config.toml
n_kv_head = 12
vocab_size = 8192
qk_norm = false
bias = "all"
tie_embeddings = true
parallel_block = false
optimizer = "adamw"
beta2 = 0.98
weight_decay = 0.041
warmup_steps = 389
decay_fraction = 0.689
final_lr_fraction = 0.0
batch_tokens = 32768
MLP neurons of a small language model. Each row is named by its layer, matrix (down: output weights) and neuron, and shows model dimensions 144-207. Each number is 50 + 12 x the weight over its row's rms, rounded and kept within 0 to 99.
A block is one neuron, or neurons of one layer that tend to fire together. After each block is what it responds to, as a language model described it from the Wikipedia text at the highest values.

L8.down1328:45 33 46 49 36 53 30 44 58 51 28 48 48 44 52 28 51 49 53 60 64 37 68 54 51 64 37 46 40 27 59 64 61 37 66 59 57 61 78 39 57 47 47 66 38 40 52 44 58 41 60 74 62 43 63 30 61 49 39 49 64 53 40 55
Closing heading equals signs. The first closing = (or the last word) right after a wiki section heading's title, as in ===Breeding=, == Route =, ==Political career.

L3.down306:46 40 23 48 60 73 49 69 38 59 51 59 57 50 64 44 57 30 40 49 47 51 17 42 44 60 41 60 59 47 45 57 74 52 35 67 69 53 48 00 29 66 61 39 34 35 50 65 50 36 39 42 42 53 69 54 41 32 48 60 43 56 47 55
L3.down663:53 73 36 63 50 46 69 40 50 37 48 74 54 38 34 62 76 44 61 51 60 42 20 46 69 56 41 56 49 47 39 63 28 46 49 50 49 52 52 24 47 39 36 53 51 49 39 59 56 36 46 70 66 38 74 58 62 69 52 53 58 58 42 56
L3.down794:59 48 72 69 46 40 41 54 44 45 51 42 35 46 39 38 50 53 48 50 23 55 25 53 50 44 63 68 46 56 58 50 52 47 45 55 52 33 34 46 60 75 56 65 36 62 35 45 54 60 35 60 42 75 67 53 74 35 33 51 33 36 42 53
L3.down796:49 44 53 50 39 47 47 69 68 42 57 53 61 44 45 66 41 52 19 63 58 50 78 25 38 55 35 41 77 43 57 57 39 41 60 73 56 32 39 65 51 55 63 64 88 42 51 41 69 42 39 47 61 67 58 40 55 60 50 42 52 48 60 53
L3.down912:49 66 51 51 41 28 51 54 51 50 61 55 64 51 49 54 47 26 40 49 40 46 63 37 37 36 69 49 56 69 68 51 55 69 43 46 46 50 62 40 58 45 52 35 58 49 52 70 62 63 48 60 56 52 75 64 59 42 54 66 41 21 56 46
L3.down1029:45 56 51 50 37 36 46 41 24 55 49 43 43 56 50 37 45 34 32 81 41 55 34 44 31 39 49 44 74 50 49 71 50 65 53 59 33 24 30 58 54 45 51 34 50 37 57 45 42 38 44 80 41 70 59 38 45 50 42 30 75 37 47 41
L3.down1102:55 65 51 62 31 46 51 28 48 42 46 45 56 83 59 42 40 60 57 53 36 59 59 38 73 58 53 54 60 31 49 54 55 66 41 59 64 62 60 48 67 64 52 44 41 70 52 76 43 60 42 44 82 49 41 58 41 57 34 42 56 79 30 45
L3.down1488:57 47 57 56 49 51 34 69 59 40 56 50 52 61 29 43 32 40 44 54 41 52 35 39 25 62 62 60 54 57 48 53 63 28 46 19 56 55 32 52 71 55 37 38 58 48 37 41 47 58 48 62 51 62 49 53 49 35 61 67 43 60 56 62
Person role nouns. Nouns naming a person's role, job or kinship, often the final piece of a word, after "is a" in biographies: footballer, member, uncle.

L7.down26:53 56 55 55 23 65 29 54 63 28 56 40 48 69 54 65 48 42 47 54 36 53 64 34 56 39 45 41 44 30 39 46 59 58 50 49 54 58 47 87 29 14 61 62 62 61 64 48 51 48 54 73 39 42 43 70 58 65 50 53 76 22 55 50
L7.down76:39 48 58 52 49 69 50 34 63 54 55 42 51 50 52 56 40 31 59 28 44 59 72 73 35 05 56 68 47 42 56 37 42 31 39 51 67 27 33 55 62 38 69 41 64 60 33 58 52 47 40 60 28 48 58 36 48 69 39 48 52 62 43 48
L7.down315:29 51 34 55 40 66 37 62 55 53 52 52 46 53 50 34 48 47 44 34 56 52 74 71 70 33 42 47 51 56 33 40 50 47 31 39 60 39 58 45 36 49 40 49 27 64 39 73 41 51 51 57 40 52 36 60 63 33 55 48 65 35 44 58
L7.down1222:59 44 44 52 65 54 50 56 44 59 39 58 35 32 62 66 57 66 58 57 46 69 47 48 43 39 56 77 54 55 34 45 72 59 54 35 53 24 44 36 43 68 62 51 40 50 34 40 54 59 63 41 66 57 53 47 60 40 41 41 55 39 56 50
L7.down1317:29 33 44 79 44 52 43 42 46 64 63 62 26 59 63 41 42 36 86 44 57 42 39 62 64 48 56 40 42 65 31 78 58 53 82 49 37 39 54 43 66 59 66 40 47 45 54 53 51 32 54 39 48 28 62 55 58 56 26 33 76 50 43 47
L7.down1453:52 43 52 55 42 54 68 44 47 40 65 50 37 47 25 47 39 35 57 46 73 37 84 50 53 41 34 49 49 44 52 68 50 47 64 54 53 70 61 51 55 44 35 46 80 38 46 53 48 68 56 59 26 35 62 66 48 41 60 42 37 61 65 68
L7.down1501:51 36 66 44 53 41 63 68 31 53 45 35 31 52 37 54 37 66 46 71 37 63 59 47 37 27 48 55 59 45 59 42 39 62 44 37 42 68 47 45 35 34 51 56 42 64 51 58 47 66 42 41 46 43 63 68 61 35 59 53 47 44 24 52
L7.down1509:58 50 44 49 57 54 64 53 55 58 48 29 46 58 60 47 52 58 43 27 60 58 77 54 66 29 31 54 50 56 30 40 51 52 60 61 57 63 60 43 47 27 45 53 48 33 58 35 55 39 44 55 36 42 32 39 50 47 31 36 62 33 52 58
Word-initial fragments, mostly "di". Short first pieces of split words, especially di/Di as in diabetes, dirty, Diana, plus ra(ting), Bi(ble), te(mpo); occasionally table pipes.

L8.down692:39 60 46 70 39 52 69 53 25 56 42 46 49 57 42 39 34 47 40 49 80 48 44 72 56 50 56 40 65 56 38 59 72 67 49 71 54 36 39 43 52 43 58 56 67 63 31 53 41 52 23 75 47 67 43 57 64 40 36 34 47 56 51 55
Role and occupation nouns. Nouns naming a person's job or role in biographies, often split word-pieces, such as coach(ing), editor, referee, composer, archaeologist, professor.

L8.down1244:60 57 47 37 33 71 55 52 35 86 69 56 46 49 30 61 57 41 67 56 32 60 26 42 32 52 39 54 49 49 65 42 41 60 30 26 40 47 47 58 53 58 62 14 75 51 49 45 74 52 44 56 54 73 62 41 51 55 56 44 53 61 42 46
Mid-token in names and numbers. Later word-pieces inside factual numbers and proper names: years after "in" (15-40, 1956), ISBN digits, split surnames in tables (Se-well, McC-allum).

L7.down133:37 54 69 45 46 53 44 44 45 59 65 53 26 63 63 41 47 49 59 44 29 47 40 60 48 47 57 38 60 53 53 45 52 67 73 29 53 46 40 34 70 50 66 27 54 43 42 48 36 50 37 50 53 68 69 46 52 36 38 55 62 60 31 29
L7.down323:43 60 53 59 54 62 44 66 31 56 52 56 59 44 64 63 38 45 58 57 41 46 61 36 47 51 50 40 45 41 45 62 58 51 54 32 37 61 37 62 43 31 60 59 27 62 55 51 53 26 30 53 54 54 42 49 45 56 79 64 60 32 57 58
L7.down397:50 63 38 47 56 47 29 29 49 52 74 52 36 72 43 55 57 37 40 74 54 50 62 39 70 57 29 42 58 35 60 55 85 48 50 58 43 55 40 47 53 25 60 62 50 53 41 57 43 73 58 54 53 40 42 35 38 35 36 60 69 80 52 62
L7.down648:28 53 49 29 54 47 49 43 49 21 67 43 63 31 36 48 57 60 48 40 54 45 60 47 41 54 60 44 28 41 44 61 42 63 43 58 67 51 75 51 40 49 65 58 46 41 59 50 44 55 33 58 42 54 55 41 46 47 45 49 69 42 64 52
L7.down1103:34 51 56 60 36 56 46 46 51 42 39 50 64 73 42 27 35 23 45 50 65 49 36 69 50 43 37 35 48 49 35 44 47 77 56 69 35 68 60 57 40 37 58 78 35 48 61 43 45 42 62 46 73 35 46 63 40 41 43 48 65 70 50 67
L7.down1158:58 36 42 53 46 43 44 48 18 57 76 52 48 71 34 68 54 45 71 69 54 55 19 34 50 55 64 28 37 57 48 41 56 27 41 55 40 39 48 47 71 57 47 63 44 55 58 50 38 62 29 45 57 30 31 57 38 59 44 55 54 53 40 51
L7.down1301:58 62 48 52 68 55 50 35 44 37 71 57 59 29 36 59 60 65 36 49 45 37 48 57 54 65 72 54 45 35 55 53 44 39 75 72 45 42 67 48 64 55 40 38 62 41 56 63 51 62 31 53 47 37 79 25 33 58 49 43 42 63 46 26
L7.down1347:44 54 40 23 47 69 53 50 42 53 41 41 49 39 48 61 45 40 55 58 18 55 42 49 47 47 54 69 42 55 43 33 65 28 40 31 54 46 54 54 64 58 49 50 53 43 52 55 46 52 26 51 46 47 65 50 47 40 31 48 29 70 56 37
Role-description onset. The opening token of a noun phrase naming someone's role or relation after was, as, or became, e.g. the (son of), a (member), former.

L3.down293:37 51 53 49 26 35 63 55 45 38 39 40 47 59 60 65 41 61 61 56 52 44 63 60 28 43 54 50 40 65 42 50 51 55 72 51 35 52 48 37 49 34 53 52 22 55 59 70 65 55 64 42 52 30 71 23 64 43 41 44 49 39 44 42
L3.down360:53 67 38 43 55 53 71 48 56 24 85 38 55 30 43 52 58 48 30 44 45 43 60 65 58 73 43 41 61 35 50 27 49 67 38 33 43 31 54 47 67 40 62 51 41 72 44 44 41 48 50 68 45 58 52 43 43 40 54 51 77 64 48 39
L3.down451:31 34 70 60 75 63 53 72 69 51 37 55 41 54 43 38 47 56 40 76 75 40 40 45 54 41 36 41 45 45 41 49 54 65 55 61 29 49 37 33 53 40 48 59 53 39 52 46 59 50 56 49 39 72 45 56 72 27 36 36 38 42 42 30
L3.down682:41 49 31 51 43 44 32 66 46 40 45 39 43 53 44 51 55 38 61 43 65 52 76 50 50 43 34 55 29 39 38 42 47 33 59 51 52 24 47 51 57 37 67 56 34 26 42 46 53 78 40 61 62 65 57 44 37 35 57 63 46 69 56 49
L3.down731:56 49 49 64 47 78 50 72 62 39 64 59 43 49 40 52 43 63 59 54 57 53 55 62 47 74 47 48 62 55 44 49 46 21 35 46 40 53 64 06 51 65 57 54 31 39 70 58 37 56 46 44 54 42 58 64 60 48 58 61 35 59 34 54
L3.down865:59 53 44 52 54 78 52 43 59 69 61 38 29 62 43 63 46 28 57 29 66 52 79 28 40 49 59 67 35 62 35 46 50 44 41 44 64 56 42 44 66 50 42 62 52 52 64 60 50 47 36 31 37 50 23 64 53 27 52 43 60 53 84 67
L3.down1057:69 54 50 50 52 60 54 54 51 71 42 56 77 56 49 60 52 58 70 26 66 79 55 27 45 54 61 35 48 76 41 71 59 61 44 63 46 67 61 41 33 60 40 54 54 43 53 45 45 40 42 37 48 50 34 58 52 50 45 51 47 45 48 61
L3.down1213:44 59 50 40 46 51 39 67 55 34 52 48 57 45 59 65 54 47 58 61 34 58 55 78 54 46 41 47 50 50 46 48 33 61 58 46 47 53 44 30 47 41 61 63 63 57 63 71 85 67 49 29 39 51 46 67 63 30 56 54 64 38 40 64
Word-initial fragments. Short lowercase opening pieces of words split into several tokens, often after a, the or a possessive, e.g. wa(ived), ro(mantic), t(ag), and the t in v;t;e navbox links.

L7.down220:44 73 52 46 58 45 64 49 56 65 52 49 18 52 56 66 44 58 47 78 59 57 56 40 50 63 67 38 41 53 60 44 70 68 57 45 50 60 60 54 39 47 22 48 52 64 63 22 44 38 49 68 55 58 66 52 35 48 48 53 66 45 75 54
L7.down410:69 57 55 53 48 64 39 44 54 45 32 57 51 52 45 57 58 46 48 45 51 49 45 41 50 43 69 46 64 50 41 34 67 35 40 60 44 56 36 68 50 39 33 51 59 42 49 59 57 48 32 45 69 41 59 51 52 57 60 59 45 39 34 30
L7.down548:48 44 49 26 48 76 31 32 54 57 65 36 35 57 60 54 46 50 41 60 61 58 22 58 51 33 57 48 39 28 45 59 42 47 33 35 57 50 60 49 43 42 53 41 59 50 38 49 57 43 69 52 41 57 41 36 38 29 36 33 66 60 59 37
L7.down1041:54 51 42 57 53 54 32 60 48 60 56 60 55 62 69 45 50 31 45 40 66 56 15 59 60 44 67 33 45 45 39 48 59 40 53 28 56 34 50 44 41 40 38 54 57 51 45 50 52 22 30 38 48 42 38 30 61 54 51 46 70 55 68 54
L7.down1292:50 36 65 46 35 59 65 47 56 52 49 43 70 57 44 63 58 64 56 60 63 45 35 32 64 57 62 34 51 35 55 58 64 59 58 53 49 45 30 51 56 33 48 50 50 51 59 35 56 47 59 48 55 48 33 65 38 57 50 48 53 62 37 40
L7.down1321:47 50 57 39 51 45 56 49 81 43 54 65 49 45 67 49 62 62 52 52 44 64 10 51 52 47 36 65 41 45 35 56 45 62 43 47 41 41 65 61 58 37 41 48 51 49 61 54 48 37 69 58 40 46 63 55 55 41 31 38 60 54 76 31
L7.down1325:71 56 50 55 56 39 46 34 58 42 70 53 76 36 65 50 47 61 61 51 46 53 18 26 52 31 54 31 56 45 42 67 49 52 46 37 43 40 44 56 46 46 18 48 54 54 63 47 66 57 36 48 30 60 55 50 54 45 42 54 53 40 79 42
L7.down1385:57 60 44 38 25 61 30 42 43 47 40 41 67 60 40 45 45 46 60 23 61 27 59 54 47 56 32 57 46 24 52 58 61 47 37 62 37 30 56 46 44 31 38 62 35 50 61 24 60 45 46 63 43 54 67 29 50 49 53 55 60 56 54 30
Heading close and copula. Fires on the first "=" closing a wiki section heading (== Personnel ==), and on "is/are/was" or adverbs right after a sentence subject.

L7.down71:39 52 68 59 51 47 54 31 64 41 70 42 32 47 50 38 45 57 32 61 71 52 35 37 38 52 57 53 53 52 33 62 51 50 62 67 60 36 65 42 52 41 55 46 53 59 67 56 42 50 61 41 40 40 37 37 38 51 64 52 87 45 53 60
L7.down109:53 47 21 71 33 55 39 31 53 54 43 70 48 44 54 46 56 72 41 88 51 52 45 59 42 33 59 55 42 29 40 47 59 64 37 41 48 48 25 56 49 37 53 31 80 58 52 19 71 58 40 46 50 55 56 60 45 46 50 64 38 34 35 56
L7.down135:45 27 48 71 41 30 70 50 50 45 38 52 45 73 48 75 30 45 63 56 45 51 52 28 48 49 67 53 52 47 45 59 55 70 52 62 65 29 53 42 60 64 77 26 43 45 54 63 53 60 39 39 72 63 69 40 45 51 70 53 54 46 62 45
L7.down165:50 48 66 42 33 47 44 38 42 70 31 50 41 42 50 45 50 16 42 42 47 39 60 53 48 50 64 58 41 65 58 51 49 66 42 42 43 36 40 57 63 47 47 35 67 46 56 38 61 67 63 56 55 75 59 66 51 55 65 48 54 58 60 46
L7.down543:45 48 48 64 64 52 47 38 24 58 72 46 43 61 50 29 63 43 50 36 43 47 68 32 47 43 78 46 43 69 38 68 31 56 37 53 51 64 39 54 54 73 32 53 60 43 68 26 35 24 43 28 62 44 51 45 28 35 68 41 47 38 44 50
L7.down582:37 76 55 55 50 53 52 64 62 49 59 33 58 57 54 54 61 37 46 49 49 60 54 37 21 54 36 25 56 56 39 80 51 40 54 45 34 56 31 58 66 38 39 42 37 39 44 40 37 42 35 59 37 60 61 51 59 56 52 61 67 58 60 56
L7.down832:51 71 62 72 47 63 55 49 63 53 40 66 64 67 64 30 33 63 60 51 33 61 52 33 33 35 61 55 19 52 51 65 42 47 45 61 61 59 49 48 41 71 56 58 45 47 60 48 64 52 67 65 51 60 33 46 54 40 54 50 34 45 24 50
L7.down1128:48 62 70 65 28 48 37 45 31 59 50 34 36 46 50 56 50 59 45 63 28 47 57 54 45 62 42 50 40 50 46 50 55 33 47 63 42 66 65 46 50 44 40 38 60 65 86 63 57 58 58 51 53 61 47 48 28 51 54 59 55 70 39 65
Clock-time minutes and quantities. Minute digits after a colon in clock times (9:20 am, 7:52 AM), plus numbers inside quantity phrases like ten minutes, 6,000 m.

L3.down26:42 45 61 69 55 49 36 52 41 45 39 47 62 40 51 66 56 43 40 66 64 46 54 37 43 70 43 66 80 44 52 44 53 48 60 17 54 44 43 33 64 29 30 39 41 50 52 59 55 39 61 49 34 30 38 72 63 52 66 38 52 72 69 43
L3.down214:63 47 42 32 21 51 44 57 50 81 60 42 67 61 39 47 39 57 54 65 29 61 62 51 49 46 46 53 54 39 54 49 58 44 35 36 55 60 37 40 39 56 38 51 74 47 47 56 52 59 57 47 34 35 41 43 30 38 43 57 65 80 72 43
L3.down409:36 57 52 27 46 40 43 43 53 49 59 29 66 62 59 54 28 43 54 56 66 53 33 34 62 55 42 49 54 70 29 68 71 34 66 43 36 29 31 11 50 62 41 53 56 47 63 31 53 51 78 52 84 42 50 55 45 68 55 40 60 62 46 23
L3.down594:70 53 91 39 54 40 53 42 25 80 61 36 58 61 71 58 53 50 54 63 48 73 42 42 34 61 63 44 70 55 53 37 70 49 44 51 69 51 53 37 39 53 32 46 71 48 59 45 47 47 48 65 48 54 46 58 38 52 41 37 45 39 83 38
L3.down642:52 61 62 67 68 29 50 61 43 58 59 55 46 27 34 62 48 43 53 70 32 63 42 56 48 39 38 62 36 57 35 39 55 60 47 42 60 54 59 59 67 63 17 43 70 47 58 58 56 30 49 60 37 38 56 40 56 73 62 41 51 68 56 58
L3.down745:37 55 56 38 39 51 51 39 51 49 42 47 53 53 35 57 57 50 33 53 46 61 53 50 59 59 48 67 50 69 26 68 78 39 42 51 52 46 72 41 47 59 66 59 45 45 49 75 35 60 38 52 55 41 46 56 34 33 36 65 73 65 75 50
L3.down1281:61 55 31 40 51 47 44 36 45 37 44 79 49 58 49 59 50 55 55 69 32 59 56 41 50 29 60 65 37 48 62 52 63 55 56 55 54 38 42 79 51 60 42 40 59 38 50 51 71 21 50 51 36 50 54 62 32 69 61 49 41 68 71 69
L3.down1377:69 44 83 46 40 36 60 49 48 53 52 46 62 72 44 54 47 23 39 77 48 72 77 39 46 47 52 63 65 54 54 35 71 51 31 43 57 50 47 35 38 60 48 40 61 58 40 41 41 46 39 56 65 50 41 50 41 40 32 52 53 30 66 29
Number and date completions. Final digit pieces that complete a year or number, as in 17'17', 180'9', 13'46', plus coordinate, ISBN and model-number endings, and occasionally a word's last piece.

L8.down1027:44 58 30 33 59 60 45 34 35 49 47 56 56 55 44 35 44 57 36 43 51 47 69 52 58 52 53 51 34 44 64 58 66 64 36 50 20 57 36 52 56 43 36 41 47 37 56 60 58 27 46 45 48 40 48 47 42 35 60 45 40 44 48 49
Last token before closing bracket. The final token inside parentheses, brackets or braces just before it closes, such as years (2020), math subscripts O_{3}, acronyms (ESA), and tags [EP].

L3.down39:53 55 50 55 35 44 64 61 41 44 67 36 40 65 59 48 39 62 39 49 51 48 41 57 54 47 45 55 67 64 57 63 45 54 62 25 32 45 72 34 58 43 66 30 34 55 40 34 53 68 75 33 37 60 53 63 35 24 47 70 52 51 49 25
L3.down502:52 51 31 38 40 46 68 53 22 57 67 44 49 64 49 34 32 53 46 48 46 53 41 55 65 53 42 50 37 54 53 45 44 71 50 43 43 46 45 36 34 46 61 48 47 55 19 53 56 47 64 41 52 65 47 58 54 26 49 58 53 61 55 47
L3.down855:69 67 61 32 51 63 47 66 40 56 42 52 52 46 45 63 59 46 46 47 42 32 49 44 43 54 53 40 44 54 49 44 60 41 44 35 38 61 66 35 53 34 48 55 59 46 53 64 28 45 59 40 40 58 58 67 70 25 57 56 62 53 47 40
L3.down909:24 56 58 47 54 54 49 48 46 32 64 60 65 55 26 45 71 63 36 47 31 49 70 48 50 43 34 73 73 39 47 52 26 48 44 56 56 44 53 27 44 61 65 55 57 45 47 41 54 45 35 60 65 45 33 48 51 22 52 64 56 47 45 38
L3.down1165:55 52 51 30 51 18 46 57 46 41 41 53 67 63 58 72 37 34 46 49 79 22 62 33 68 42 48 64 36 41 38 67 40 29 49 24 60 53 57 36 28 41 41 31 45 35 35 61 38 62 64 34 47 60 47 54 50 25 58 75 67 49 54 34
L3.down1288:34 54 40 60 65 60 64 26 61 61 48 52 74 50 32 57 49 57 37 32 65 25 43 46 45 53 50 38 52 40 30 39 52 53 58 63 36 61 44 36 41 60 59 33 36 45 54 38 60 52 30 45 52 49 47 44 35 55 72 51 50 50 32 61
L3.down1397:66 30 54 52 45 50 47 30 65 55 60 54 61 50 40 61 51 56 67 58 43 32 67 31 51 62 31 34 40 46 58 66 50 43 48 55 46 52 39 52 46 49 39 34 50 69 42 56 49 63 67 40 39 65 45 61 56 42 33 47 60 46 33 53
L3.down1439:58 55 59 60 38 35 30 65 49 49 57 62 50 50 55 57 52 34 33 31 41 07 40 21 61 38 38 37 41 48 51 55 47 78 44 42 29 43 69 31 51 68 55 46 45 32 43 44 53 58 54 44 55 42 55 61 43 07 52 61 49 48 64 64
Start of parenthetical content. First token inside an opening parenthesis or other bracket-like break, e.g. a quote mark, digit or word piece, as in ("Peggy"), (50 hp), (TPE).

L8.down470:50 61 46 46 46 45 47 34 39 51 60 30 47 59 50 34 62 62 46 41 38 65 99 49 51 43 65 61 65 45 41 54 46 51 46 48 42 65 56 60 56 59 41 40 46 60 62 60 67 51 46 55 50 54 54 35 59 34 27 50 42 41 43 50
Word-initial letter fragments. The first piece of a word split into subwords, often a lone letter like F, N or f after "(" or punctuation, e.g. "(F|ounder", "f|iling", "N|/a".